config.yaml
n_layer: 8
d_model: 640
n_head: 2
n_kv_head: 2
head_dim: 128
d_mlp: 3200
vocab_size: 8192
activation: "swiglu"
norm: "rmsnorm"
norm_place: "pre"
norm_eps: 1e-06
positions: "rope"
rope_base: 1000000.0
rope_fraction: 1.0
qk_norm: false
attn_scale: 0.0884
bias: "none"
tie_embeddings: false
parallel_block: false
init: "orth"
init_std_qkv: 0.0279
init_std_o: 0.00698
init_std_up: 0.0279
init_std_down: 0.00698
optimizer: "cautious_adamw"
lr: 0.000443
beta1: 0.9
beta2: 0.98
weight_decay: 0.28
lr_head: 0.0113
grad_clip: 2.0
warmup_steps: 295
schedule: "wsd"
decay_fraction: 1.0
decay_shape: "linear"
final_lr_fraction: 0.05
batch_tokens: 262144
seq_len: 1024
doc_mask: true
train_tokens: 1658000000
steps: 6325
dataset: "wikipedia_en"
MLP neurons of a small language model. Each row is named by its layer, matrix (gate and up: input weights; down: output weights) and neuron, and shows model dimensions 245-340. Each number is 128 + 24 x the weight over its row's rms, rounded and kept within 0 to 255. A neuron's up and down rows have the sign that makes its largest values positive.
A block is one neuron, or neurons of one layer that tend to fire together. Before each block is what it responds to, as a language model described it from the Wikipedia text at the highest values.

Responds to: Repeated proper-name endings
L4.gate2434 [122 132 199 103 126 153 148  83  72 134 125 119 177 105 119  77  99 101 139 179 121 137 141 136 129 147 114 142 135  98 131 131  80 167 142 123 107 167 143 167 103 102 104  94 154 136 119 152 146 124 107 136 178 130 138 142 153 132  92 139 118 112 130 104 146 134 158 129 145 159 107 143 124 123 113 137 128 162 125 124 131 121  87 136 171 159 143 136  96 129 119 134 126 129 187 122]
L4.up2434 [125 145 143 122 164 113 123 121 143 142 131 109 128 151  92 121 140 133 100 126 141 143 136  99 110 130 121 121 158 144 129 140 120 160 153 136 124 135 130 160 174 108 116 128 170 121 155  64 135 147 171 144  94 151 135 142  98 120 116 128 135 143 138 122 169 105 108 174 155 133 107 130 103  89 150 101 121 131 120 120 110 145 104 118 119 168 168 148 122 134 104 151 137 137 114  84]
L4.down2434 [150 143 146  67 154 105 141 142 111 138 126 119 145 147 157 112  87 115 121 131 195 103 153  73 146 148 148 122 157  79 168 150 155 139 158 164 162 114 106  93 117 122 124 127 128  92 127 132 105 100  87 113 128 152 138 137 167 138  91 154 143  87 115 131 104 148 107 110 162 174 119 181 129 138  93 117 100 118 190  91 154 134 127 153 143 139 102 122 144 146 150 132 125 106 136 134]
L4.gate2633 [115 120 110 169 145 117 113  91 128 136 146 105 153 110 114 140 118 162  95 177 141 124 138  83  96 112 139 151 132 163 139 159 125 134 147 116  88 154 135 123 184 134 122 115 105 140 126 150 146 157 106 101  95 135 137 125  72 124  96 122 111 136 106 149 137 155  89 151 146 177  94 139 110 114 108 116 120 130 105 138 139 146 143 111  93 141 155 190 159 154 142 177 120 114 138  98]
L4.up2633 [126 123 194 118 128 134 115 103  51 115 128  99 180 120 111 119  74  73 116 136  98 136 132 110 120 127  62 122 134 130 135 162 157 146 161 135 136 108 109  98 113 109 105  95 107 128 115 135 153 140 140 142 122 132 149 128 111 134 137 135 140 165  94  97 161 147 157 135 114 153  91 136 105 135 101 108 117 103 128 135 134 112 117 150 107 146 129 155  64 152 107 159 132  75 127 114]
L4.down2633 [138 173 155 100 152 115 115  84  80 125 136 136 124 120 161  89  74 149 110 154 134 128 180 120 159 154 143 157 126 147 101 130 130 142 136 132 173 107 103 151 129 143 124 148 176 116 104 102 117  92 177 164 159 180 151 123 117 109 137 146 134 174 144 135 144 117  97  98 108 110 133 128 112 129 128 130 162  96 139 157 111 116 136 113 113 143 119 109 134 140 117  96 145 101  99  98]
L4.gate3051 [ 82 139 134 165 134 133 132 118 142 139 152  92 182  96  94 121 106 118 119 172 142 108 119 112 134 123  99 114 106 114 155 192 104 165 125 135 149 124 100 133 163 115 160 116 155  94 147 104 119 129 124  80 139 137 146  68 147 137 139 117 124 149 162  88 104 155  81 144 125 115  87  95 110 138 122 130 143 123 108 131 132 143  96 138 130 124 150 123 103 146  98 124  78 104 126 124]
L4.up3051 [110 126 102 136 171 125 142 116 151 131 128 124 127 117 112 139 127 133 138 142 145 132 153 113 122 115 131 131 156 183 134 156  88 193 131 145 100 126 131 180 156 136  86 133 160  91 129 134  96 136 141  80 151 169 150 135 171 160 105  77 149  94 120 121 112 141 105 123 117 184 112 122 118 124 102 136 130 167 122 108 103 125 117 155 121 103 127 166  82 126 149 151 145 104  85 114]
L4.down3051 [135 132 151 132 132 127 131 128 136 158 152 124 131 139 181 126 116 111  94 123 100 130 156 115 125 162 126 104 106 160 149 102 154 156 114 120 148 144 151 119  70 110 139 126 170  86 114 112 105 123 102 126 119  84 138 144 155 108 110 154 118  86 133 157 113 120 152 137 128 166 120 159 122 192 107 103 171 116 116 123 146 104 114 127  98 136 140  97 134 141 128 140 157 112 120 114]
L4.gate3137 [ 92 120 108 117 159 117 130  57  86 113 122  76 165 123 130 102  98  94  75 174 126 175 123 105 117 124 144 140 123 114 142 165  89 159 129 123 134 150 146 154 164 116 156  85 140 100 137 147 120 134 105  89 102 155  98 147 132 135  86 139 151 123 136 126 139 161 113 114 145 164 114 172 116 148 116 103 113 108 102 119 135 132  81 135  92 106 112 144 145 148 113 171  87  48 133  62]
L4.up3137 [149 131 105 155 154 138 136 101 136 161 157 135 130  93 109 138  66 123 128 150 156 177 134  56 150 168 136 142 125 158 140 146  95 120  97 155 137 110 101 119 127 155  86 104 148 113 107 146  93 132 115  98 178 143 125 121 110 130 130 138 108 123 143 152 166 149  95 105 109 185 131 135 131 152 129 108 108 128 167 156 116 119 130 130 136 175 133 103 107 158  84 121 149  64 110 115]
L4.down3137 [164 128 105  93 130 112 143  94  62 152 148 136 161 147 128 102  72 130 146 180 179 128 167 141 158 132 122 128 173  76 140  71 139 145 120  92 154 123 100 121 108 115 115 113 126  95 141 118 143 108 143 146 158 136 139 178 116 151 116 117 145 172 110 173 118 133 105  97 109  84 120 138 128 101 131 133 114 126 133  98 150  93 119 152 149 112 134  82 110 154 122 137 129 111 115  97]

Responds to: Surname first piece
L4.gate821 [103 106 121 123 134 148  99  54 104  84 103 132 143 140 153 131 148 120 164 107 130 168 184 132 123 103 116 116 130 148 150  92 109 118 158 165 137 189 115 149  81 121 122  91 125 142  82 118 137 170 102 147 175 118 136 141 127 110 106 127 137 142 157 122 138 137 113 149 157 135  97 141 104 108 123 132 162 122 176 140 157 125 118 121 159 117 121 141 131 106 136 129 142 138 132  85]
L4.up821 [112 149 120 109 172 135 127 127  96  77  81 131 116 117 125 106  89 134 138 118 169  99 139 118 100 117 120 110 158 180 151 129 139 145  76 153 148 159 134 102  90 123 139 172  99 142 138 147 111 163 155 145 147 122 125 133 158  79 140 112  93 142 108 152 163 103  63 139 137 143 135 118 133 109 118 151 138 112  89 144 152 148 108 140  73 148 153 125 130  90 134 152 126 129 144 160]
L4.down821 [159 115 113 158 180 157  96 104 137 127 149  99 143 135  89 153 136 116 145 108 131 168 108 140 132  93 130 142 141 181 136 115  97 112 125 120 134 147 115 129 122 148  77 149 138 108 139 181  84 149 122 139 149 110 114 119 127 115  92 123 137 119 128 143 107 139  86 142  94 139 100  97  91 105 138 127 139 173  60  97 140 108 130  78 141 137  93 156 122 118 135 126 139 152 136 139]
L4.gate1293 [122 142 100 166 158  98  84 151 147 122 142 106 126  84 153 148 119 113  88 129 153 135 160 162 104 101 144 124 140 120 110 178 138 121 144 158 114 190 109 121 101 126 105 135 131  97 156 132 121 134 136 127 183  88 102 110 150 117  99 178 121 136 103 128 132 104 135 143 137 106 137 133 118 128 145 132 104 115 173 132 121 138 142  87 125 145 128 119 121 119 109 123  73 136 140 112]
L4.up1293 [150 115 142  87  92 126 115 140 138 147  82 122  86 157 118 141 164 144 118 129 147 110 146 141 142 150 125 150 123 130 174  93 127  90 128  72 111 131 165 101 122 152 118 156  92 126  96 106 108 155 112 115 124  83 145  97 133 149 107  88 129 113 144  98 106 166 119 123 131  83 100  76  97 115 119 116 163  86 114 150 134 107 141 140 100 115 150 120 156  86 169  79 139  93 168 118]
L4.down1293 [117 167 129 166 165  90 133  98 121 104 145 104 131 112 112 130 101  96 151 104 120 143 155 164 110 129  47 113 128 121 128 128 162 136 151 134 145 134 137 128 142 122 110 114 118 125 156 118 154 110  89 122 134 172 128 121 161 125 135 133 109 165  92 177  95 110 117 139 147  86 131 121 158 120 137 127 151 127 166 102 134 112 106 112 151 130 170 120 119 133 149 120 125  70 119 124]
L4.gate1933 [ 89  82 132 157 175  90 149 104 150 107 123 105 144 115 122 148 138  95 152 158 156 159 135 127 122 130 109 122  98 152 129 137 138 120  97 127 100 141 116 114  89 150  99 130 105 133 131 122 133 102 114 156 136  81 105 124  79 164 144 113 137 130 155 101 126 115 127 169 128 108 151 122 101 166 113 107 179  78  99 145 158 139 130 135 113 131 149 137 154 120 143 149  88 133 174 101]
L4.up1933 [104 116 136 121 133 132 121  95  69  80 124 109 128 121 150 101 139 127  67  92 126 139 118 130 149 130  94 100 154 202 131 100  95  91 101 139 115 171  92 131 112  85 111 105 126 132 116  93 140 150 137 143 150 151 128 123 170 168 137 147 143  94 153 101 142 153 108 159 123 109 117 166 146 130 176 153 143 165 125 176 110 143 142 122 110 120 105 107 130 139 158 130 113  90 160 139]
L4.down1933 [143 124 149 139  75 102 151 120 138 120 129 161 154 146  81  86 129 136 166 133 128 116 146 144 140  87 128 113 102 112 127 139 122  68 114 164 145 108 114 119 142 131 130 124 187 123 116 147 108 137 130 126 144 101 128 136 117 111 148 145 136 144  89 123 139 102 141 132 161 113  87 131 141 114 115 135 158 113 103 115 159 133  93 118 103 144 106 121 124 169 153 148 132 162 172 114]
L4.gate2560 [108 121 130 165 127  99 113 171 131 105  97 148  68 103 111  66 146  91 146 142  99 136 119 109  95 112  98 144 108 140 129 113 121 123 165  60 129 114 148 157 138 175 104 150 135 141 159 116 112 135  94 131 101 127 143 159 103 181 125 110 122 137 136 112 104 135 109 101 105 121 134 131 119 140 146 174 175 122  99 145 152 106 132 129 135 137 134 148 173 114 131 108 156 109 150 108]
L4.up2560 [ 91 142 122 168 132 122 118 166 117 118 119 132 143  83 133 123 137 143 119 160 100 130 118 118 158 161  97 147 150 148 152 162 146 148 177 152 131 122 134 113 141 141 153 126 138 135 122 123 147 126 153 159 125 124  96 146 101 127  78 108 121 137  95 145 117 121 127 159 140 134 125 146 120 123 116 157 141 146 106 148  89 145 135 138 171 106 160 145 120 155 142 120 125 143 106  97]
L4.down2560 [111 126 109 130 129 142 153 109 116 120 112 112 114 121 158 110 147  83 125 135 162 140 170 183 133 117 102 120 141 123 103 131 119 100 183 116 157 116 146 154 141 105 129 133 136 118 124 133 148  94 124 152 126 148 110  88 138 116 155 149 112 142 110 100 132 139 138 100 134 147 155 141 148  90 108 146 129  91 125 160 166 148 159 106 146 125  93  96 133 140 163  97 132 148 115 113]

Responds to: First-name final pieces
L3.gate442 [133  86 123 144 112 135 140  66 159 141 147 124 154  99 112 128 117 109 103 116 136 147 107 117 131 144 187 140 126 135 123 147 139 114 104 133 144 144 128 114 159 130 177 126 124 136 139 141 135 120 105 101 147 126 115 109 129 142 141 116 104 105 138 117 130 134 114 153 163  98 159 153 168 132 137 140 147 118 111 140 122 139 106 170  98  89 151 139 129 104 114  96 140 106 140 122]
L3.up442 [161 129 100 134 103 152 138 147 128 113 132 149 142 125 128 148 148  84 119 168 118 113 132 124 133  82 121 120 145 183 114 149 148  97 152 108 148 136 162 113 161 147 189 138 104 120 127  94 177  91 109 128 151 157 126 135 137 130 122 119 106 138 108 159  71 166 140 128 118 108 110 169 102 128 143 118 150 131 131 111 117 147 137 141 146 113 117  74 165 128 112 123 113  91  88  93]
L3.down442 [137 105 111 144 135 104 163 105 141 136 143 131 142 158 161 157  96 129 114 142 104 113 123 161 117 139 153 117 146 125 107 141 130 124 107 184 105 119 123  92 124 141 145 108 118 111 110 104 152 119 151 151 163 131 120 112 118 122 136 104 138 141 152 128 123 157 167 130 138  99 155 161 129 104 100 158  85 102 140 120 160 100 121 180  85 105 117 137 181 144 130 115 142 115 130 114]

Responds to: Surname initial B
L5.gate191 [118 128 139  80 113 144 142 112 108 135  90 118 120  88 176  67 164 123  79 131 122 146 168 109 127 137 183 121 111 129 138  85 141 106 151 115 178 164  97  88 129 136 124 131  98 110  84 119 147 135 167  99 130 125 165 122 147 149 134 136 106 158 147 166 148  92 111 148 160 143 145 111 146 142 177 126 139 131 132 158 152 140 117  80 154 103 132 128 164 123  95 108 100  74 121  98]
L5.up191 [133 140 134 134  73 122 138  88 147 123 148 153 128 154 111 123 121 114 130 135 123 166 141 152 111 136 133 113 123  58 118 168 111 145 142 134 150 177 185  93 117 133 147  72 154 108 136 162  95 149 188 140 152  75 150 146 135 126  81 134 126  93 148 170 104  74 118 155 148  96 107 106 144 116 161  80 145 100  91 161 146 122 142 105 180 134 145 121  95 133  93 133 126 101 160 129]
L5.down191 [108  88 177 164 115 126 177 115  74 139 176 130  92 122  95 130 157 161 123 114 138 151 108 144 149 124 169 148 141 125 159 123 163 188 141 156  92 114 128 128 112 110  77 127 143 109 124 148 128 120 176 100 182 144 149 127 117 125 135  97 142 154 161 106 118 136 137 147 148 142 139  93 161 153 173 132 142 122 141 142  84 147 183 125 119 158 145 159 100 127 120 146 141 106 124  99]
L5.gate354 [ 46 127  87  92 145 111 148 109  85 142 162 124 129 128 135  74 112  96 127 114 127 135 153 107 158 113 126  97 145  93 118 148 133  97 125 155 116 194 145 105 126  98  99 147 135 138 150 121 147 138 148 164 116 130 124 158 131 116 133 107 146 118 111 139 139 158 159 154 133 116 108 112 146 156  97 146 172 110 127 106  95 154 104 104 103 125 206  99 129 134 128 103 130 142 125  87]
L5.up354 [ 76  88  96 148 124 113 108 152 150 102 139 128 154 108 168  91 143 146  89 148 115 141 146 146 121 125 142 179 164 137 135 138 121  99 106 132 116 127 161 139 134 147 153 126  89 160 122 150  99 173 136 113  84 132 127  70 129 120 142 156 144 142 126 102 124 129 125 117 120 130 125 126 186 131 117  93 102 123 139 157  74 167 154  85 123 146 120 117 161  59  95 149 114 143 131 108]
L5.down354 [157 126 124 109 154 151 116 117 138 142 147 160 124 148 145 119 118 106 120 141 126 124 131 141  84 137 108 140 171 113 168 123 140 149 138 146  94 114 127 141 158  97  65 137 124 115 162 110 113 127 125 110 120 134 133 145 107 135 153 154 122 105 146 112 107 137 182 113 199 125 132 137 137 110 109 159 134 142 124 131 150 120  92 154 162 163 154 157 137 150 127 100 121 132 133 134]
L5.gate2117 [117 103 109  99  93 137 192 105 136 166 138 110 133 140 183 101 119  82 115 101 131 127 148 120 144  97 122 158 110 146 155 142 103 128 110 125 140 160  89 175 147 160 127 151 133 139 103 109 105 169  71 129 129 153 133 126 130 141 131 139 112 105 155 123 136 131 151 137 153 137 172 147 111 144 128 121 116 102 153  98 168 140 103 127 168 177 113 162 132 139 124 129 146 141 154 110]
L5.up2117 [123 134 117 131 166 113 135 163 159 105 112 121 124 138 113  61 171 104 100 104 154 158 113 177  95 119 110  60  81 155 138 120 115 134  85 148 113 113 141 149 131 127 161 119 124 134 124  82 139 133 125 127 180  94 167 124 137 142 132 178 108 113 110 138 137 125 190 125 138  92 183  98 162 170 140 147 146 109 123 144 140 122 148 143 118 118 127 140 123 135 136 166 142 148 138  71]
L5.down2117 [136 140 150 119 188 145 128 103 111 145 147 138 122 143  78 137 131 159 115 116 103 141 143 101  71  84 119 125 134 114 128 119 115 118 145 137 145 157 141  99 109 110  86 162  97 101 145 176  89 123 136 150 132  74 136 164 128 111 139 146 132 139 103 124 134 174 143 195 160 134 127 153 107 122 112 145 129 125 136 154 134 102 113 141 149  98 165 163 116 105 122 189 136 115 137 109]
L5.gate3175 [128 144 117 136 135 119  63 114 103 159 151 130 154 143 186 106 148 135 172 142 130 160 135 132 129 136 127 122 106 136 115 110  66 134 131 116 154 141 152  92 178 169  95 133 140 110 127 154 109 175 118  88  91 136 145 150  69 152 126 131 130 149 106 124  81 128 127 137 127 143 142  95 135 124 108 155 112 100 102 111 137 106 126 150 140 107 148 155 116 100 113  95 131 159 140  82]
L5.up3175 [109 132 159 118 135 119  68 143 126 180 116 110 156 153 127 138 174 101 179 130 140 123 126  95 124 129 155 119 111 154 128 116 143 127 133 127 135 164 156 112  91 135 105 123 120 107 144 128  78 131 123 119 100  88 134  89 113 115 135 108 140 171 133 148 113 124 102 135 113  74 144 118 120  99 130 142 147 147 150  99 118 110 123 134 101  54 146 123 114 175 138 110 167 132  93  90]
L5.down3175 [140 102 110  98 169 110 135 147 160 161 110 107 127 156  91  88 128 142 122 146 159  81  98 158 150 126 128 140 126 165 157 114 186  86 106 145 104 116 121 142 170 125 147 128 191  94 151  84 108 151 118 126 113 146 111 110 157  87 112 113  94 126 124  93 128 122 161  81 153 135 157 135 154 106  92 129 125 130 105 144 120 135 140 130 146 153 121 187  88 128 115 145 110 186 148 163]

Responds to: Mid-word name pieces
L5.gate102 [142  91 182 151 124 104 169 132 146 107 120 138 148 149 121  86  99  80 142 158 148 172 161 192 111 113 156  75 132 127 140 124 149 155 141  97 124 116  98 141 129 164 107 130 141 165 144 113 130 127 133  96 107 119 165 121 134 131 126 152 129  89  94 116 111  77 126 111 121 176 135 127 104 129 100 149 147 160 122 133 158 166 130 150 130 124 110 127  95 132 118 137 190 113 128 110]
L5.up102 [149  98 106 106 126 124 142  97 149 146 167 127 122 146  78 143 116 124 119 161 161 132 141 175 155 155 139 161 156 150 121 156  97 154 128 116 137 128 138 127 113 133 129 127 138 107 132 121 163 114 119  98 145 100 227  84  91 139 108 160 123 133 134 177 109 149 157 187 150 162 138 136 136 133 103 125 110 145 131 104 121 126 148 174 148 100  76 160 121 136 125 168 133 100 132 138]
L5.down102 [165 225 106 136 118  89 134  60 145 100 142 140 102 155 170 155 145  87 112  93 121  95 116 126 117 102  86 148 111 143 110 148 100 119  97 172  94 134 118 137 139  98 154 118 169 118 116 122 136  93 151 125 163 142  96 204 153 157 143 121 136 134 124 113 140 123 100 129 111  58 152 127 130 139 144 145 131 106 116 111 177 124 133 116 165 158 148 108 133 107  92 152 140 111 140  67]
L5.gate959 [149  92 133  82 112 136 101 101 146 164 154 104  99 167 139 164 145 109 146 111 117 130 120 139  89 108 110 117 132 110  67 160 154  94 115 164 121 124 105 144  96 114 181 136 140  99 141 131 187 161 143 125 136  98 140 143 101  89 170  95 132 115 101 179 110 153 103 174 125 162 119 138 143 147 150 144 130 133 129 135 211 142  99 107  99 160 157 127 162 105 129 153 114 127 175 151]
L5.up959 [143 152 120 126 134 100 163  81 119 132 164 105 147  96 143 121 129 124 113 139 165 152 157 125 143  86  94 132 121  82 108 125 135 120 108 136 103 144 120 146 137 139 123  86 121 127  96 142 157  95 110 182 130 164 138 128 128 149 115 120 156  89 121 145 127 121 113  98 148 132 141 166 125  99  81 145 117 142 139 129 115 114 126 154 117 100  94 119 173 144 179 171 132 130 124 130]
L5.down959 [181 171 105 101  95  90  75 161 107 168 116 121 171  85 134 105 162  93 124 131 157 122 116 114 111 108 134 139 131 145 104 135 131  85 129 118 136 111 112 143 143 155 162  91 113 156 143 123 143  85 137 181 157 172 120 105 167 149 144 106 127 189 119  93 101 148 192 147 126 132 117 141  83 117 102 132 154 140 115 110 158 120 170 121 196  80  74 153 171 117 135 138 123 123 127  71]
L5.gate1661 [135 122  81  90  66  69 157 125  91 116 129 109 158 118 134 161 109  84 156 147 132 147 151 135 158  88 122 156 107 149 121 112 113 127 139  93 154 154 122 132 157 183 138 143 132 143 148 140 163 129  96 153 111 148 138 117 137 100 148 128  81 130 145 142 152 140  91 109 119 116 167 109 119 138 155 143 102 126 109 129 160 143 183  83 149 109 125  84 117 134 149 115 113 109 106 120]
L5.up1661 [ 90 121 141 118 173 128 116 178 126  81 120 126 106 135 106 123  85 124 169  98 116 113 187 104 117 131 116 149  99 102  95  92 151 120  98 154 137 121 162 125 143 132 121  83 124 124 149 155 118 118 120 144 122 150 115 109 168 144 145 116 137 122 140 118 124 126  99 145 149 157  80 122 125  93 145 119 149 141 129 122 101 178 144 114 149 110 137  92 141 100 118  81 134 100 121  95]
L5.down1661 [146 146 148 118 108  98  70 150 152 117 134 104 119  91 130 141  89 103 148 164 113 126 137 135 160 150  97 121 145 121 140 144  96 160 123 122 135 148 137 136 150 153 129 134 136 124 129 132 119 115 124 173  86 100 134 100 142 122 150 157 122 133 136  93 107 171 149 123 129 143 106 101 143 130 151  97 106 120 131 122 160 132 126  99 176 119  96 151 127 114 121 164 124 151 121 135]
L5.gate2812 [132 126 138 151  96 118 173  87  93 159 110 113 145 110 140 162  86 121  94 159  63 167 136 163 144  86 141 114 119 108 150  88 153  83 122 145 149  80  86 130 136 158 104 157 152 148  57 111 141 147 170  88 160 126 162 123  80 143 102 159 104 113 120  93 157 118  86 122 159 137 125 114  92 127  82 119 107 110 112 108 141 105  69 147 172 129  85 117 134 142 138 116  89 112  97 147]
L5.up2812 [125 121 111 116 139  82  94 111 103  85 129  86 121 153 105  97 140 151 185 152 169 135 137 109 130 162 123 126 136 159 129 151 154 120 155 129 166 122 128 116 126 153 184 140  97 105 164 109 143 135 102 120 122 133 114 154 118 146 122  87 152 104  95 130 147 159 102  92 156 142 114 130 133 144 137 130 115 116 139 117 155 150  92 116 104 145 153 144 162 112  87 146 134 139 123  74]
L5.down2812 [152 123  95  75 136 105 124 126 144 113 131 147 119 112 120 137 107 130 105 134 130 155 123 115 136 149 113 137 104 135 120  97 143  84  86 104 162 123 136 149 124 104 147 103 151 121 163  84 102 156 121 134 130 161 141 108 128 149 154 161 108 139 112 160  83 118 129 184 146 181 154 116 119 120 118  99 153 109 127 147 148 104 159 125 132  73 129 108 108 111 180 171 141 151 111 131]

Responds to: Surname starts and adverbs
L3.gate2680 [106 159 121 123 125 124 123 127 124  96 132 122  86 104 138 132 123 170 167 126 150 154 115 156  96  97 156 122 144 139 129 106 142 101 103 107 123 148 146 130 110 109  95 173 132 163 101 127 103 122 159 120 160 101  85 119  98 118 128 133 155 156 143  99 149 197 141  90 105 133 144 100 119 118 128 136 137 134 142 112  98 102  94 154 140 155 124 125 157 120 153 136 135 164 102 133]
L3.up2680 [149 111 170 127 150 118 124 140 126  83 103 110  79 131 176 139 116 127 134 115 134 110 115 142  93 127 118 104 196 101 136 148  88 146 142 113 121 104 144 171 108 156 145 129 132 160 137  88 147 135 114 176 154 130 110 143 152 131  98 151 140 183 108 121 108 138 143 114 124 124 118 124 114 130 129 142 132 111 115 104 112 187 144 153 174 102 128 206 132 126 113 151 125 151 144 136]
L3.down2680 [113 109 141 144 144 133  93 113 115 156 156 139 144 151 164  97 134  99 123 105 143 130 139 145 116 153 129 135  75 102  89 110 123 123  75 139 105 140 185 129 138 106 100 115 146 151 103 163 140 148 163 113 148 100 151 106 129 131 104  89 126  82 134 169 155 159 150 121 110  77 149 117 109 138  88 140 113 125 128 110 129 114 107  91 170 142 109 116 143 114 126 161 122 154 143 130]